From a checkpoint of a small transformer trained on Wikipedia: 3 heads of 32 (1 for keys and values), 3.84M parameters.
MLP neurons of a small language model. Each row is named by its layer, matrix (gate and up: input weights; down: output weights) and neuron, and shows model dimensions 48-111. Each number is 128 + 32 x the weight over its row's rms, rounded and kept within 0 to 255. A neuron's up and down rows have the sign that makes its largest values positive.
After each neuron's rows, "fires on" lists the tokens most often at its 100 highest values on Wikipedia text that the model never trained on; "fires before" lists the tokens most often just after its 100 highest values on Wikipedia text that the model never trained on.

L6.gate213 [146  98 122 154 120 111 118 120  82 161 135 121 136 183 157 192 155 135 160  75 122 157 170 118  67 155 113  98 143 117 126 127 110 111 164 127 127 120 115 124 116 166  47 105 131 120 127 113  82 154 124 145  63 146 153 130 103 132 119 181 159 134 164 102]
L6.up213 [167 128 107  65  86 155 160 174  87 126  75 165  93 158 171  89 134 134 160 112 139 100 149 143  85 115  91  95 143 153  91 157 107 114 120 109 137 118 170 105 137 138 101 120  65 155 137  62 105 180  60 175 117 115 152 117  76 194 120 134 135  86  99 161]
L6.down213 [107  89  95 115 132 204  98 116 106 110 135  76 107 136 131 145 119 146 118 142 132 123 136 111 136  96 182 136 107 121  88  89 133 150 111 138  99 181 159 137 128 124 129  84  71  66 139 164 128 171 108  79 172 136 169 128 184 127 166 113 124 100 179 116]
fires on: "eb", " est", "ap", "iam", "A", "y"
fires before: "h", "ate", "ent", "-", "S", "le"

L4.gate499 [138 183 144 162 163  99 143 108 135 118 150 168 159 156 116 112  78 139 116 115 100 147 165 101 176 138 133 130 113  93 172 126 174 110  96 112 102 145 170 125 120  91  98 159 125 116 123 179  67 122 184 146 167 144 156 104 189 145 156 152 161 154 121 104]
L4.up499 [132 160 144 161 159 125 145 106 166 112 143 130 106  97  62 145 116 156 126 177 122 116 168  86 166  96 177 129 173 104 141 154 126 104  88 138 173 156 207 110 133 121 113 157 108 109 143 117 100 121 161 143 178 193  95 124 141 158 122 127  74 194  74 154]
L4.down499 [160 122 129 142  64  88  86 116 149 140 150 170  86 153  85 146  95 165 125  91 132 140 175 107 154 140 143 121 178  38 201 146 133 141 117  64 105 129 115 103 115 135 120 138 101 114  81 214 125  87 152 115 159 164  99  84 127 142 166 104 196 147 141 114]
fires on: " ro", " Bro", " bro"
fires before: "ck", "ad", "wn", "ther", "of"

L3.gate94 [131  43 157 125 155 127 207 112 159 108  85  85 161 145 115 151 120 176  99 165  79 131 110 167 211 107 149 162  96 106  91 149 130  55 121 104 118 148 117 119 174 178 150 196 121 105 143 127 153 156  97 135 179 120 132 136 147  92 121 134 174  87 115 104]
L3.up94 [118  66 163  89  72 126 112 138 154 133 123 170 183 137 119  89  83  93 138  86  84 125 140 142 186 141 141 124 140  99  86 101 123 151  91  44 149 118 123 103 136  95 164 141  53 156 161  86 145 131 157 127 106 140 161 138 109 179 122 166 103 167 146 113]
L3.down94 [ 91 150 148 107  23 132 135 162 142 150 120 112 142  82 125 130 150  88  78  94 162 101 117 180 141  84 101  72 146 192  60 124 149 140 106 111 150  77 135 103 134 133 111 102 140 175 117 123 175 152  76 153 136  76 207 142  98 146 117 116 158  99 141  96]
fires on: "–", " mod", " min"
fires before: "0", "2", "1", "ut", "3"

L3.gate252 [161 102 137 160  97 118 128 124 113 111 166 132 102 161 110 103 154 123 149 126 118 174 131 126 113  85 106 159  80 174 126  18 133 205  66  89 144 105 145 139 186 105 202  97 148 143 131 145 150 172 123 143 117 150 155 144 186 164 124 198 107  63 146 156]
L3.up252 [201 141 116 118  96 140 169 113 129 101 187 122 129 117 135  80 163 130  63 161  75 166 146 119 159  80 143 139  97 200 128  34 108 149  83 130 128 152 140 123 167  89 155  50 179 137 115 129 169  83 142 130 178 136 111 155 108 189 171 145 123 136 130 109]
L3.down252 [135 162 144 135 121 140 141 121 163  98 144  97 141 168 118 146 161 151 102 129 142 159 165 108 137 106 111 149  91 135  99 104 120 184 102 100 166  83 105 148 181 120 138  74 124 154  83 156 118 172 185 155 150 132 112 131 130 139 138  87 149 127 131  68]
fires on: " Rober", "ber", " Ang", " count", " Rich", "gh"
fires before: "t", "ard", "el", "y"

L4.gate444 [123 161 105 136 195  90 160 133 105 104 108 168 137  30  57 149 116 110  77  78 110 124 155 170 125 212  75 148  73  91 137 123 107 111 140 116 151 130 154 128 174  93 188 163  72 146  70 134 153  78  89 130 110 168 139 113  39 114 148 146 131 152 138 117]
L4.up444 [ 97 131 143 147 175  88 120 114 138 103  67 133 172 127  72  91 166 119 168  91 126 158 130 149 109 122 136 111 139 108 193 115 197  57 130 134 156 196  95  92 130 143 121 125  78 107 112 138 142 111 174  96 102 170  86 148 108 113  98 125 155 100 117 197]
L4.down444 [117 180 103  91 131 163 119 117  71  93 177 111 138 159 174 160 155 204 153 129 181 124 155 116 125 150 140 143 108 118 187  91 210 113  94 112 100 110 101  59 171  97 122 139 151 119  75 143 174  97 106 112 128 144 108 183 130  76  96 115 121 146 170 127]
fires on: " ar", " Ar"
fires before: "ch", "g", "ts", "m", "ms", "ran"

L3.gate256 [ 95 117 125 196 147 134  96 123 118 102 106 156 110 111 121 116 104 167 169  48 125 170  77 115 140  89 135  65 112 139 119  98 183  92  88 104 169 130  87 133 114 126 145 141 144 152 133 145 141  91 151 117 111 155 121 149 165 109 137  94 137  98 156 143]
L3.up256 [103  76 143 144  98 138 145 112 119 107 113  94 102 155 156 160 112  59  86 113 132  93 132 134  99  72 147 153 160  84 149 147 143 133 107  97 114  66 108 160 120 156 164 136 110 118 186 101 132 128 120 199 106 115 141 177 119 132  85 164  78 106 164 172]
L3.down256 [154 113 103 159 147 159 160 141 133  88 148  99 149 126 113 194  95 138 119  90  75 130  67  89  95 102 182 116 133 179 148 131 148 128 145 105 168 129 131 155 149  69 133 127 107 100 130 126 148 152 100  69 106 102 149 104 148  95 137  92 158 174 128 101]
fires on: " Que", " soc", " num", " Soc", " am", " Am"
fires before: "iety", "b", "en", "ial", "ong", "er"

L3.gate204 [ 84 158  86 125 111 105  52 119 152 111  84 109 189 121 177 174 118 166 120 116  87 116 112 130 101  84  82 118 124 161 169 175 152 154 117 106 108 138 135 117  72 136 106 168 111  69 201 145 139 129  97 166 135 123 112 119 142  84 169 127  96 124 145 151]
L3.up204 [122 111 116 116 151 148 161 117 126 119 126 176 158 163 146 109 199 152 134 151 122 129  94 117 101 153 125  78 117 165 166 157  90  76 157 123 134 136 108 124  82 101  75 157 129 166 171 160 146 124 103 101 109 142 115  85 159 152 107 132 148 119 186 100]
L3.down204 [100 116 114  76 100 143 150 113  93 107 145 174  90 128 130  94 158  65 101 150 172 145 127 108 165  80 110 182 132  95 129 112 116  76 129 133 162  85 187  94 128 155  78 173 122 138 131 154 162  54 156  99 122 135 127 150  54  37 123  93 121 163 103  88]
fires on: "\n", "W"
fires before: "-"

L3.gate171 [181 147 116  97 157  75  86 103 116 170  76 163 106 147 123 135 170 133 151 122 121 168 129 125 157 203 112 102 124 166 110 137 124 116  82  79 219 174 165 116  87 136 142 167 158 113 134 136 110 136 139  95 118 199 141 101 108 183 102 106 108 130  93 172]
L3.up171 [152 111 134 132 154 109 124 101 109 158  82 138  93  85 157  76 119 141 145 116 166 115 126 184 101 157 170 159 105 100 111 148  84  69 100  66 144 142 187  96  89 103 138 119 129  89  88 126 121  87 166 113 163 163 134 130 157 120  85 132  87 141 159 158]
L3.down171 [159 133 113 138 152 114 129 104 127  83  96 137 101 114 143 120 153 155 116  55  89 103 149 133  89 131 163 122 129 166 158 113 137 118  99  51 132 105 112  74 129  89 152 201 131  77 110 120 107 115 118  91 159 191 178 156 140 137 124  69 119 143 124 158]
fires on: " Ar", " ar"
fires before: "ch", "ts", "g", "ia"

L4.gate233 [141  96 104 107 218 121 145 102 111 123  99 153 183  85 107 176 120 137 109 138 146 169 137 147  99 129 122 153 163 171 140 113  58 142 133 108 113 131 120 108 125 109 141 117 102 144 100  52 170 130 109 114 120 223 158  99  74 157 143 105 113 148 101 108]
L4.up233 [ 98 105  82 127 166 142 133 100 148 113  84 130 148  50  81 153 123 118 142 135 121 160 178 181  74 150 135 137 118 163 144 130  90 156  99 158 184 114 172 146 153 182 131 131 115 131  96  91 140  92 177 135 106 216 125 117  91 156 139 149 128 157 128 100]
L4.down233 [144 117 144 136 117 100 153 158 123 120  42 110 126  84  89 149 168 112 139 154 141 151 148 150 138 155 147 129  99 120 118 173 142 162 105 125 129 123 188  97 194 111 163 135 125 133 125 180 102 151 145 161 173 145 162 134 148 130 142 171 159  89  94  91]
fires on: "%", "ations", "es"
fires before: " |\n", " were", " of", " from", " had"

L3.gate248 [ 99 142 161 117 170 130 145 134  90 137  87 102 108 163  44  86 146 137  74 157 158 152 165 158 170 155 167 110 164 155 189  86 194 121 108 130 167 193 130 124 110 126 113 108  84 153 206  75 125  97 155 157  96 109 128 101 126 146  89 133  70 134  95  83]
L3.up248 [148 173 117  72 148  83 166 137 119 143 163 122  81 162 130  84 126 107 133 194 135 159 115  87 186 156 124 155 122 142 169 169  69 129  99 137 212 176  59 116 161 113  94 114 138 126 128 134 159 123 134 134 134 139 134 135 178 130 102 153 116 133 132 113]
L3.down248 [131 139 142 150 176 112 110 118 157 103 122 113  87  98 108 190 104 139 147 213 140 170  78 107 153  83 140 150 154 113 172  67 165 145 144 107 138 141  66 127 127 137 142 129 137 121 148  96 133 123 123 124 114 130 138 111 159 133 124 161 118  81 116  86]
fires on: "ran", " Geor", " Reg", "ton", " ed", " con"
fires before: "g", "ch", "o", "ce", "t"

L6.gate456 [ 89 146 175 183 118 139 151  89 160 102 103 168 116 155 125 162 128 114 102  97 147  44 136  68 123 160 143 117 134 144 164 103 146 105 156 108 110 120  57 118 149 175 111  72 123 121 101 167  84 101 171 136 116 153 156  81 113 152 152 122 140 191  83 120]
L6.up456 [161 145 148 146 201 189 221 103 184 138 146 106 135 122 145 168 156 143 118 146 143 148 148  96 102  97 144 130 110 105  97 169 183 126 106 144  74 155 167  81 116 137 112  53 104  79 167 154 141 120 147 107 160 200 116 189  64 131 108 111 175 116 174 123]
L6.down456 [116 131 153 138 161 157 181 128 132 174 149 155 127 175 137 144 111  66 182  91 175 134  94 129  65 100 155 123 159 109 103  20 166 158 168  91 150 120 161  96 140 129 130 103 138 116 189 107 102 109 153 171 125 111 174 115 102 132 146 174 107 137 115 154]
fires on: " inv", "os", "c", "el", "-"
fires before: "est", "er", "ol", "av", "ited", "it"